config = dict(
    d_mlp=1024,
    vocab_size=2048,
    positions='rope',
    rope_base=10000.0,
    rope_fraction=0.25,
    bias='none',
    parallel_block=False,
    init_std_qkv=0.041,
    init_std_o=0.0103,
    lr_head=0.0103,
    warmup_steps=450,
    decay_shape='exp',
    doc_mask=False,
    train_tokens=324800000,
)
MLP neurons of a small language model. Each row is named by its layer, matrix (up: input weights) and neuron, and shows model dimensions 32-159. Each number is 500 + 40 x the weight over its row's rms, rounded and kept within 0 to 999. Numbers have three digits each.
After each neuron's rows, "fires on" lists the tokens most often at its 100 highest values on Wikipedia text that the model never trained on.

L5.up204:412442482458498468475559503496538536549439470443539437500493556459560470461540450521570575466505501581461508529469538480440488511530403476370480512407569452400500538515501498542465458487504571488508491530452543448508463527523520548462473525472455547501542511502524503568495571470492468520530491512456492507498574456427490444506415472523482534518510529563553499526537478492484500466469
fires on: "y", "k", "g", "m", "av"

L5.up364:540522427553525541470605567481523531502531487506511516463533477463450568467431406460467563502514571472498518516539511485484534491537484444522433477500508548476496479488510457545510442489490518510446484487547505465509604514489434441475482521452509486436500506452560440510455515494511606519464480482532426527589556535532515480537548503447572516522555498493482596496488583561511520521511
fires on: "te", "e", "ition", "re", "pis", "w"

L5.up575:457499485504552501456502524490532515590529548506535538497522547469502529480414475480495539478499460567574612493496487485539515493497438535528540431577490531450465461497501394515476448497507443451480490471605501483490535484481535465513583517561502540564466462483499517489499483421533526522500495444577525462512532498469501573569533453487446554583488451497473506459566511537472508460470
fires on: "et", "let", "ut", "ent", "e", " mat"

L5.up985:502490488587465544492459445516473480513468484511483480502614442538440462494430477480492481510488559531474535506475484494522538442506532579553528507462548549531523497499507518473451457532433512507556463439469460476435457491493509466548501446508444463551450476540515497574576520517523468448438488516517568521494516457496577525535545520599474473541527500500589534454468519497472434537430
fires on: "ier", "aking", " made", "ake", " /", "iet"

L5.up541:517451450498517507544478462488428496572514528474525477488555445516528467411480486490405471477544483507546533474579547456502510525499456505520516550488541501553439503489510515551483520518503498519488463537515476483525585519538506530424512510454500553517476511474497527481539458472492517415472468560591553488453456507490550572507481472460616479443539419426506495515488563519530508593488
fires on: "e", "ors", "pe", "ove", " Pe"

L5.up129:488494527510549567507493515528436468528556436511575411532562494482487572506469482536485458521450447507494550492420543541560526380530497498474473463450467441518539458558492490521531513466473476546500501537564500454464492510512476460465528590489475485514515513501502488479502516518514507421543443552466439579574511497509468451525482505513504505482533532499479416484472527502491515494461
fires on: "e", "ed", "ess", "ine", "on", "ary"

L5.up583:457427468499491468526498450503485482510519480532590465526538537526530501469624480517532458520488477488506544432509540474537491505472447557508506460499478460462462583513477478468477514559483479518476530522513433501554557456477482536506540547494448533534452504528527524588488581483475533500508483491500478497456483504509619489547437432461532492516571552557562554533542497485489503456496
fires on: "il", "m", "th", ":", "or", "all"

L5.up918:427516500451488439425472497575472517537554485482520513493479547476488501504538492525527503562422438507493547546495554434490514562458439511541467482529537454468478486464482489453527420524494545557528517516495516529518461492474475531494514558577499587507495468441509453594481536550536464447479479558532496527467551483517537558492447482589564531467476504477514495475455568546461516524433
fires on: "h", "ir", "ash", " Sh", "sh", "ath"

L5.up773:510529575426443585532481456473534528483523528474471539546490460510494564424521506544508511510487515545475486477461570491506465501429518463538533599497494496445583571510478454498481571599472413474447481517482488486457504567461514515541482469495416469488500538545556585534461504584533567472505435425424439484590449499490433484494469482500553557557459479515514488408569511458434495495489
fires on: "ter", "s", "ab", "al", "ations", "leg"

L5.up341:453425523427517432458464461538454564476495517436579478409477529466441521457548411441479507505512464517492537499508576511578459466537415571481488484455490549451526454564471507468459537491512533437497461541511460474489535489549492486442512559468483562507539527511523506492498502498476532464504503496462557487451505512495551476500456447547569483537545496598463468519518507488514564519499
fires on: "v", "p", "m", "ab", "w", "n"

L5.up883:533466522488478533495546484465492485491504469549502424416483458536495526454472513511471571461527467502536468463502475487458450456522460542474597562534612518513492449580484496570605431514481498529518447483500504526451566507448462452560564494543429582491526575513525519506521506479535473492555537503535497566587540512489470465527558483543465501568507504536468549485580506451489465460502
fires on: "m", "at", " adv", " fin", "erv", "v"

L5.up448:523468501487438557476437482524417529543593591529522534549531474493504443506474452513471523507492476458460504550503449499515458527423504541499475524537493523484575482407441453469541460512473512479508507478585519451537554552495546435524484508512400436487493462450542568433434486479489503561430479514539503478487477489529568490539486531509574572512527517536511489431550483499485493481511
fires on: " place", "ct", "ro", "ent", "ate"

L5.up592:425490463467436433509535530565534456475476593508508551431516538460436508472495455500421539503542540496464536521480495518497453507436467544468477448440567527473522482486491541513534521514454415519520424445506427506497523602534561534464492470545505504474462494490548525532490560511547504540532472507552505430531505516530563519520514484498522474531431455530532515489485497462512488508499
fires on: ".", "uk", "l", "b"

L5.up199:516494420530478484445565531560503478490437524474496575407572488419516579448572508476472503476469441510483567579478542481506487500503521462492440499457474500494476475541503442529457524485543527477495518494474510543487538477537507562470463457535480520487551509513478533499507505534488505523583492496492451434510487589463483528471506505509454527473477493498488505486464469416479537483468
fires on: " |", "ith", " –", "ike", " by"

L5.up29:460511412421509485564606493560450484565510494482523452419548490429505494512534469484473561406510487521454510501569413540567500521500433518471523481556518573480473536494523520465544449517436466472507463488485521443525518461529480492484501530485493514551474463447498519480464519495564492487483498521464514463528503534476578608589491478491462460404468507530590484461498464541530523510566
fires on: "f", "l", "if", "i", "b", "o"

L5.up723:417514489516438488474477550495537400527486557505553489473499523477524544487485475489510499546474391496551550537447496521554503557496529432467443498494495416431513472488521537592428477494506485502477475450454497492545587526518439523468497517504512540487455505532556543498471547575551500431537494503471426526534479533501507481543519452471505461437492471506484515499527441406515470513542
fires on: "z", "o", "c", "is"

L5.up686:470451471504517589495562517549489461514522548450469487469515490476561474522447477453489563513469542474457459507421471567597475462584510466483517453494496589458465467458422445484460494551484476496543471521491469499462490507497475548564512462479502509488559472479466537492487561475566542475492470491457454539461480502464605482532403495485503538517453486522511493498444499441500510472566
fires on: "c", "a", "as"

L5.up979:434523493512449475435582419510485475519546491530496525554557503434465547495467557534462538500490452452460504505526541504525505484529428463407469562486539472503449452478479497530493498491546517535546481526529434546476473481559479561493549513474484485498539513530545521550433452549487516447501484531495499461526502535511503588571516520531546514492518335453477473409518508467467516509497
fires on: "ur", "fl", "at", "st", "em", "ot"

L5.up517:519518522503466431556471576539501484443464444505467500495575438414506530522482480560414462598460457524477546501440464509578494459512506462483516523575611458499511505557515535476478521487457540507518435513537383505544589489557526411528529506437499475559444564546518544491522486435477495452508466457478526480506465512492492460465481498590487492432466491473441552542494515502553520533427
fires on: "ed", "ied", "it", " Country", "ated"

L5.up358:548485484466508485562503569548536525561433580589502438504487515427534573543509569519514471526450488523470548496474537553494504515520477420493480453494448497506436499495506448469493552560495512516497516458543477454454438526477485489422475532440512485457428481446507484540477493553478535552553449540550516541583491429498514518503510478497529537502471535496542493535484546532424471579518
fires on: "ric", "or", "ition", "ter", "ent", "ive"

L5.up515:475441475502456493495502446535424515545543575556483462453543505490599418432511482557536484513494465510500505486510501442519495515496475512548527508503547548502511537527432460458479518494497510485506412522563412550481452575556483474513454488474444545476516509500546490532551554560459506545506486556457475518519465425460477477507507534513512485511529444521505536464512481482528462531590
fires on: "v", "g", "is", "ut", "ion"

L5.up562:534523475518521506496607554486463486496538544477490518527533436513521551387548558451525460531470508521475524514449493516539470415571476523407488475501478384524506552496476540410464459534463498496486459478456438397511528498496515514553483478475497475466521527538501441509549518589423476533478506525521462460476505441498542514530457513502610554485452534511420449501510544515469497481549
fires on: "ion", "ron", "ge", "ch", "te"

L5.up553:471501458475478448518555582486504504574516486523495454494460446403507575412596442504566547559518481554517463507406493511503499449523448532551471475458483482451457554526534559542493485467506506457473499580413508546509546515536449450528488527478466549508461561544480560513480542442504520441444503564451495494520494515507500581531524508510477477463471529565451433504530397536450512513561
fires on: "an", "y", "ie", "ig", "e"

L5.up518:502453501570537576532509532496501467527610578518493586506520550529517442541526530437438470422475577554550519470517551465538490474502461452463491514435551472544561469502513493564467458491498480545548505463541508472505496503466482462508458437498479568558523465492532479599440492479488559527565496523506499555488446496413549482489513534492561482513503549503465523387505501409499544500489
fires on: "S", " n", " and", "ut", "ust", " \""

L5.up618:495403513438494565493473477546499479536548481552516418499566502533490518513539493519498547477521514543490507551515470518536489537503424521469478507431590467553462469415499481528472497457405434505441434468468482514450527570546563543428580514543461538471470523523537493554540570574484528471502458482452430519455509534490533453527510518489444533481422484589487470511523490494454493524450
fires on: ",", "l", " R", "ph"

L5.up612:435543483519507500528496510512584381484506472487493485518564565469461553526479524516492519477444493522502538535514545472546493462476504493499480487475536527453482475566531460491473493511448426521548446479433496552441507543437437453491475464459443499520499477482494533506523541567415442552524436537511543517550517461504520447544462447549517470482539506524466478537515545505518564535425
fires on: "ed", "ing", "ab", "ated", "ained", "ant"

L5.up708:496505521514563502532536529549543462507500515486547534480501427535493526452451530499483536552550504536512474555482418538508517558583530468537506510449453485422461434434486519553599481541482476494612488504550524538417471606444440480522526568518501503497513481395509495519517536445529501525469454475499435519505451502547483569512475499555530548520448523463477515498497558501510498563491
fires on: "ir", "c", "ac", "ar"

L5.up681:485418493491541489598521492570473498534542462522488499509561474550500467475473463485475537465524568462521507487511507465502465582529450434518549510452551463525505502481516453534514543527501449521546442515484431504454571503521540484519540498545451473480459492532543503505493591584477514480526482480438440473557462503458529530504532507517471472472512431538462520389452512439442530463488
fires on: " C", " B", " b", "C"

L5.up647:483490430506444489536507546520480514545499544508565585437517536457621560505556499506499512517543556477459487483482586497430506464523508587412477513502471494435518489478515444554454549459536521612464500474510444512587484468536536445449528514463450562617501487495473521498463538473456481532470472570555501545506471413458509489468474488461526534567515541533566490537499564483488487469491
fires on: "v", "ol", "ov", " to", "ik", "'"

L5.up746:532508515479501441471501546521479535529585491517486476449488519481509519514564590483546476398488392435496557505562487480562540527535513545416464478585592454491480556511544491489441474595541484487522476547441473529479594514564403529532522530456473471545457476536512489571562568498506497523469499447518515547486557438478493544498402446510540461493465478540479514551536494473467513517443
fires on: "w", "if", "ew", "f", "l", "ow"

L5.up137:489469515481459481501500461514423493510533454517526531444493466455563564500496480564517544509503515455577468465544491461514455480456492496498509566480571467492507448456480474546561528482472487541551512491543490479544482471509505523460594527506464499460520537450578517564540467488565521521493459592423496554496448591454467550518431467574460525513489545491437513464580515460528499485522
fires on: "ot", "at", "k", "al", "ad"

L5.up942:468502540434472444468480612476432481470512513489526488515495545510547529514540490487472537499454414560508521562460533392543504478573468543438506537499498451418500447495467509536523556485449454555500481501523533520515506532485457479450472534480526446520473560513476473510456541561551498458583429598531519532466478481444452476521529512525475513478534473584565490519576478489489475515556
fires on: "ic", "'", "'s", "ory", "ary"

L5.up953:502419435488503545556555450565522465504527474476443538447453454511539526500565508545454476511492528528505535438493480514493483566545455492514514482479532434506450525412450460480459484507506428531468411526499394450535553481544487502551533551532458578509436498504523459530478535574450517481555488513513489621464523495561610559496498483556520532478529467571499485548463567504458561489470
fires on: "ph", "pl", "p", "at", "er", "pe"

L5.up122:493465439460444447402529527535522443558448509470517447543453477485573529494528533570489499512509504477528530480464511510517486493520494483458405491478504473470446508439532485517457489540501603601527565500486497490478531523484501483502469490528489515466526495465514463506549550496427481386527436546551496502464473454441550440443539473509493498505518495533494492405585559426461589553475
fires on: "et", "ist", "ple", "one", "ter"

L5.up877:493455520584403485466507489547480462547468472530535506443507518412514484415521452534572527485536488546533577478490457457455433456479490497518488498530490514455555457507532464605412485516509552465514467512515491501573548479473481498437510465489526518563486518526521493513585522487546517473419486512471513520468500536408489541523513542584505580586465493532413526518475508464420501511515
fires on: "ut", "re", "k", "p", " p", "ip"

L5.up413:510476448490489456590470558488513519559520490522510511534495455456465547493540547446444488525539476509499554485486513455554500519559499449503540497544540545536499579441466480568453478506514426532554394479474482492489448434498502509515453454525506493527459489470573517493447457521411559423524459496460456575460461500529560499490474487480506464550490478511497488483503464453467482484434
fires on: " |", " or", " he", "S", " we", " an"

L5.up788:460484501509491462580522529428490456513533539485462573521527449483527563468503492541505561477506550456502472521455536442550491481445598483552444531531509459522443497476505421476534548538484500459494494502449515389459497548519527539462506524526475469449490538500567515545538485521565494515544485517564519479585484492475500520549476520475549451501547478496552494506517490443496555532521
fires on: " stud", "ud", "il", "ver", "ran"

L5.up440:466459480530571484491521513533457540455409482514451529515531429449485477450501453433506526520528437504514418451459434422458493465543539474570547536448516522486501523566458528547533465553563522519611467409487529445506542578553505543499490515510515576473504510497526489474425482552432481507471442536508529545471469522520567488486528475521490527428494474482502520537488463555486467489458
fires on: " ch", "and", "et", "end", "est"

L5.up927:469501494456492529525418526527402462511501539483439520517554476501453558457474499469421531387493565571450457496457543540508432506425470493468478487483525470538534438557487514515458521477496502476540508516496478494442538501502472548489458437533485503489513546467549502528412539509525518542544510547519399513569585460563477534469445505442566503513474468530471525497572485514516508537493
fires on: "o", "iss", "ran", "l", "re", "ide"

L5.up150:488509491494492529434501456528472499484472432514523507499526488522508481459523446450471520468516528537567600509463431527560470447471549528376463521474513463524544543567522516495424421504460496462480500483488527432518519533479482459543543545532481513528434523501541503490533537501486552468441518529487509486538473522447520535474499501485486561507482546591473490494557556479454465515531
fires on: ",", " of", " In", "In", "l", " early"

L5.up648:519499432536512480464506556544529486442452514516453545512492469492453448466483585542506506518486497523518541509459442483585486514479486492471498542617473541435486511457465424577538481523425499614566438454509479510480484498517462497502543528651365468498523484479541505535501553549483504453491462506486549495481542492524507412482460489453471473526522467440486509453533536489545504514448
fires on: "et", "ist", "ore", "em", "al"

L5.up55:521512512445413498537493590572433522487485513569492455504566451434565515468451490513486502499580518573519569548497418493481442527531470509469526491425512497415442527515431543522510542488463527504482523451475476486470502505571512590513551522484467527496486559492534542602544512503549496518449492475480463412486495497519596489458484439465627444460445469521519577451558491458504578461432
fires on: ","

L5.up101:505445392559498459525470539471520572481413516493518449559482424519466500458457459547496482531506523611563465554505561463468505519514461481421472494559523483538507499517494479437499509481500471558506450527489457483441543497538513602489545509486465487415439532471479517485517576517529527521487431549495533544527519529526443468528497478524517498463465495562454500530483532480451500517497
fires on: "e", "-", "oll", " '"

L5.up419:457420475462549444439548525493561554558496501482575493518455503477496507528499446491488507488519471491495522539506480528508477456514494554470444429504524414531578507442541516490448428542479470571504477522557439415459496507475431427470558564442452534543467484518510599481431512466506575505522465448522494503521518500519549515489539493556536573526519566598550474511554513479440446524451
fires on: "m", "le", "z", "ib", "e"

L5.up547:515462503533527529503531480530499507517508524507518511480473498449540500518447427419506524467500467450490544507475461458489476491550408586513536463551497579462486496483480492506452569601505499558484524512540444495526494488552481452483475518571467463533504491445504520525472522449382479443481500569542428499456476444494484489465479535471506514563531470560485519472487568512412470571446
fires on: " T", " Th", "v"

L5.up181:513584579565482481567518520485482495452477570572485516523441471453503497496515495453510520537535455510610500574449532448466477501493436438472544554495498473479549500483423485520486546512545502536511387450553494501551458559476510544431463460478491476475489560495532530550473499510573500391488439520513504551466500504565427560451510494586508512544516514507611505493463553481491571482453
fires on: "ist", "ic", "al", "'s", "ican", "ial"

L5.up198:505517503399516423518468523566442544480554509544568504478418491524565524503517510530461509538501444535513484475512587495486436539496458528449500576514487504476571463457498520478496532557529467570524417503553491512530492493500538447485481534475454516478481483528489528518486515544555480484480469524556510542527508492542498559532488452458510493502542513511530443540587470523469516499498
fires on: "v", " rel", "z", "m", "ost", " or"

L5.up309:420529475499548481428497424507503448561523428525570529474532511474556492480566570455443462499405548537478518459512482489473471566550498500526499529519484448498502462480527509573449497403499555466519500495529524504442574530572445422471508525497476503505514482501495511488532535491445453415491463557485488475593498567527511533479471458504550449454512486494527532543425514542504572517505
fires on: " |", "ic", "if", "row", "ke", "ie"

L5.up2:443523451516520508452529495507417539461508522429512506530494441458552511501584450537467522549495509553531531505474541444484522465517568446488524528524439525492539503509414529518431535433561461456474464545504431528535595491515450545513445466533428484538530520476550502546426496523493504447531484503514479573514487537512520516485435485528525527476472501599517537516527501458513453521534
fires on: "our", "ul", "al", "as", " Sp"

L5.up606:481426521448462468503554524495490478497518442489482504438525510486542556492489452470442531566445515556550468494521515511487555474470499604487476513474485522462487519483473500509435506543525461459498452487558442478509478527483551533486553536450506532440421493445476517473544604569441515399487437501538510473542467521441520517503496427535491506560464506550428509472445438479499515473475
fires on: "r", " to", "d", "id", "9"

L5.up425:436508510384432567570561474610464549493491464519552567455517544517448478453477527540442477533483487466496523599462490451528486489480517470527542584498482469487507542452518451548506446546475536477488523483478463475361480524499464464519514489609461512525467473447506531492554542493521521506532450491442503468569457513538470488487496489492482485551473483468497506431470544494469470529535
fires on: " U", "ip", ":", "or", "ou"

L5.up566:508533529538520499592535459543520471534498513502516572512513436514474606446524495441399514465487547501500441517518477488490550466501528477513489502471543481464563455477476538523481497569486506536572440530507499494503560436485491475434524559510513472479414489453494501526480528549554546462486465537508439538494471466524528520482500475549486463528468446458528458426517528461524531509428
fires on: "'s", "est", "ic", "ical", "ed"

L5.up233:524449431501462405548481518529503498449532514570488473484523478579556526477506531533499537532456451459487542459452470477455478509520499521452521514429470554428448490459457496489462524479538528545533530527502528423432502466516461542503551520485458493535417521450560524598535541471476521585463500502507486423476535454517507427517456475519470472490529543517550583543495409482408576519476
fires on: " that", ",", " year", " 2020"

L5.up402:494467451449455522477452530549514496532501452506454499487530562577529541554520477517523514546533477502561507543502482466546541524478526422516478462516458439513533485466423526492470516508502581509553520531470460497535532495618551497530542534548494503484543505527532437507496547432561496467475450584495465495508554479469570536444410492584506464428497528499397480484571531497503506456472
fires on: "or", "ot", " charac", "|---|---|---|---", " al", "|---|---"

L5.up376:442484481514501522521483512519453514551558523476476480527487504512522534414468448475500517528426528493556438434493475498476447477485544481505493515451473446487531473409479486462497490543454552559563439510513553539541463454536527499472506596500495518487470489480536543463491471493509512473470517480509463449541457511547489517471521488512444513497472473473583572483540549423438511462483
fires on: " s", " sc", "es", " S", "S", " t"

L5.up673:451455464538503508495517544547480465553489519534517552487532493539523545500453473444479533452510533463505480481533527531468503485486467454478489509463531506489492385509436482492466523515546475549529515488533517475397538538511430521456511504429515567514508520492490503542491528450472548541441503510516426566529571464441489510518508482486580491537473419482500500441492512491530515531433
fires on: "re", "v", " Play", " Re", "s", "S"

L5.up685:467493507506471505427466581472406459473591546501472545525567521522475582509530471505492542475465495497459519516442485492484494544452482495435565512457554494495550470486454557546447494464538563528499493549510508488565518529472523448470495490471476515553463424490528483550470599501488509436494505523454446467483544527516478551572475488533504461451456447506500493519520493475518543565492
fires on: "ag", "l", "est", ".", "and", "ad"

L5.up851:511451497516518481515484467528488540452500560441467508504546490530508564507504500464482548457530508512506514483590524482538463498519460564395487443520498505424453517450519492421469548515469575577494526544497410464549519580572445519501510518419513465483506515489532480503574525482477498529458516560521495564522473513475478502461470469513597497386489394465437590522561537512440532544550
fires on: " se", "re", " of", " Re", "se"

L5.up831:507415521533474548529454563483476421579474532531504529517511494517414532495473533506488477500471513499426489498517542473479436513378495455375506468446551517556498562496524523482583494527539411561512455571499448571506516529453547501482519533553461525530518481483493549549476498568502476503478432490418508536529449522516523476477504476512514442577442451550479506510499427567449510565537
fires on: ".", ")"

L5.up493:433357487423447506455503463466462534455421468469525419493557454502515578476549454489497509515522473482538422491479476489500500529501487516434516514517571505451449504568533513533465489504490543500581514480514452484469575572527438500468448547501464516519446582518532508499445585552582546481458490513476432490460533492508553529515472506600458489485507498583547526536453504481532455466500
fires on: "l", "i", "an", "m", "ir", "il"

L5.up213:456427471493417544513487546587397459508476531630548526496554475470432548477544517496484469459474455476460507573472419548496486513584400498586505540437503460524529525468527461557474468545472509463513415496507511534454477527507473468477480471491502467552499483451503497574523536506575526505544482470431454546485485580507558487504445510482515546538505499476394503463436489508554513520561
fires on: "ip", " |", "ar", "air", "ure", " ("

L5.up839:483492470525461525518521510562404512554480460542494519519524544429524474447448393479514515491486477534468446470512519560497560540507466463528446587440490484518444557480455473530573482484501483516557519538494527459381546488484483478511455506531498499467429476514549481560515608519497554514467444557521518449470505498501470538446490486565455503546546462463503516486525465519469502532500
fires on: " wh", "fer", "p", " that"

L5.up289:470464465495467497521512459525498511530489583446514467492449485465528427447557475515445519477458508551519552484441556490528463494561457446478534465467503506524493558437531366626425538466481595494511449488482484487456510542578539511490517467546435529547557567480539489519454526491468474540581464490503474439512480503478512432513419503512517455566408473534529480503514478448462524493523
fires on: "==", "v", "s", "a"

L5.up643:455470520490453493514459549488504524526525567461497441519467449490477526486486457430527492549507480565500505560477511532538499554528442558538453522436505498493448547562492500638568489575524454543530486501547486552526497508509509508461531471510476524564446518502467531521553506539438478367537491496418484531497535537473524452525515489531427491520506458515444448420523529513494558460554
fires on: "-"

L5.up667:530490485490408468446485465475519514470520538577503460479547543451556536496438440521492501407540549471511498533469550487448487491529525496432511499481489434468505525431490478512489597546546505538513471555454500485436435600567538538537538458456434462565420521464546506499505536389514531539468525526548445482511553504516484544494482466441557507492483529490469543543568563426430490524435
fires on: "or", "at", ",", "o", "ater", "om"

L5.up172:493497431579461457478538523494502517539488539491511524410562479456522504454511545501453523507493492519441598487419494471496503528501481458418520468570499499517546570446484500509502431456453464511462513494475448445554482544488488483472445493556447495606513526524516485513517551534427467572436491561469519546557450578445483510467477498493479528475483547610504530519530525538493558518530
fires on: ".", "w", "ated", "an"

L5.up110:453498547445449462515474475532542551509520513501480445463527519489453565445485526493507536507566438552515492543443476506502416582570478519486518575475454546488509496532511487550480577492480443485546478483505487521513492533506443513493555528514493510498482494531539532444536558490453634409461492527474506558498531561518476518587452460502535574517574559540487505483563508560446509520446
fires on: " and", "im", "i", "r", "ar", "ir"

L5.up241:495492490540512468509524539533500466498441443529545488478515474473443500488569551541544487462493524514507535494458446468511538533598483513523532585509574567491465521494486426504577476474440458476530462438539506533465481528492428450424517560547464508513500519536507569501496494518553553494521494465462463555464490513469481439439510488549506595503486473504405463430459538527509562600582
fires on: "ip", "as", "en", "n", "ru", "id"

L5.up806:433544525481472557519471454524535503462476513519571530516567439504559495427548522496461499517520523516542547483546553485468516459502543454412512506485477545484550608474423516480489586462486586438491478508552502501473513513456455489522475508483428474508537483434555517569524518528505452512452482528432514498588580498586495448460467492481541492490438491447534529504445495474522500480513
fires on: "qu", "ess", "urr", "f", "ag", "as"

L5.up1004:510458530512490517458451456508482567516504481475472556505511538503472460457528429452512528467491430529498520495448575414548556534504467514512466513461533560503546453438427576573512554568493497506497438583509516445529502506543518530500544524474464558456545613517535559469529521520463492533537478527468424588481468505448501487521482526532471474483535461548483533444561484449511481467521
fires on: " O", "ur", "inal", "í", "or", "ic"

L5.up999:543495482462486432518535558533536535490502422487432461504551488519563520509542506461503477478422404514487476474488506404495525512520486469499517470502517482530515532546481533432478453580416485551542522542504478532525516477602474539509502477566465517465486542487478488528518490566500522495555458525483510493538504500537559562517534425468483529434533459562496499547553486504470532503428
fires on: " f", "end", " F"

L5.up338:489504497530527542521523541485455454523520478474470541494559478498603435502499520463510493562449483501519481507474520522484492499499466391504412549458470491485572445490520518446487528535438458532529495546539575466471510531498461406472449567489462549474493494395517522552523512531508503521447495517472477577499471530456572470499473405489497497432468558483468528492550506452479545479514
fires on: "am", "al", "om", "raph", "ak"

L5.up590:521445491534500467494501427484481499559517549477556433538494509539485476519515527413499496514463473434537535520543521481610532495489460522513518443517519552526530488441502470530500540542479471536527486603450464449499531483505477488451525560476440520502506504484541557480451612498470424506500487505426489559519543460425512505493476486516525557520596558501436491513417557484449529491543
fires on: "o", "u", "ay", "se", "w", "if"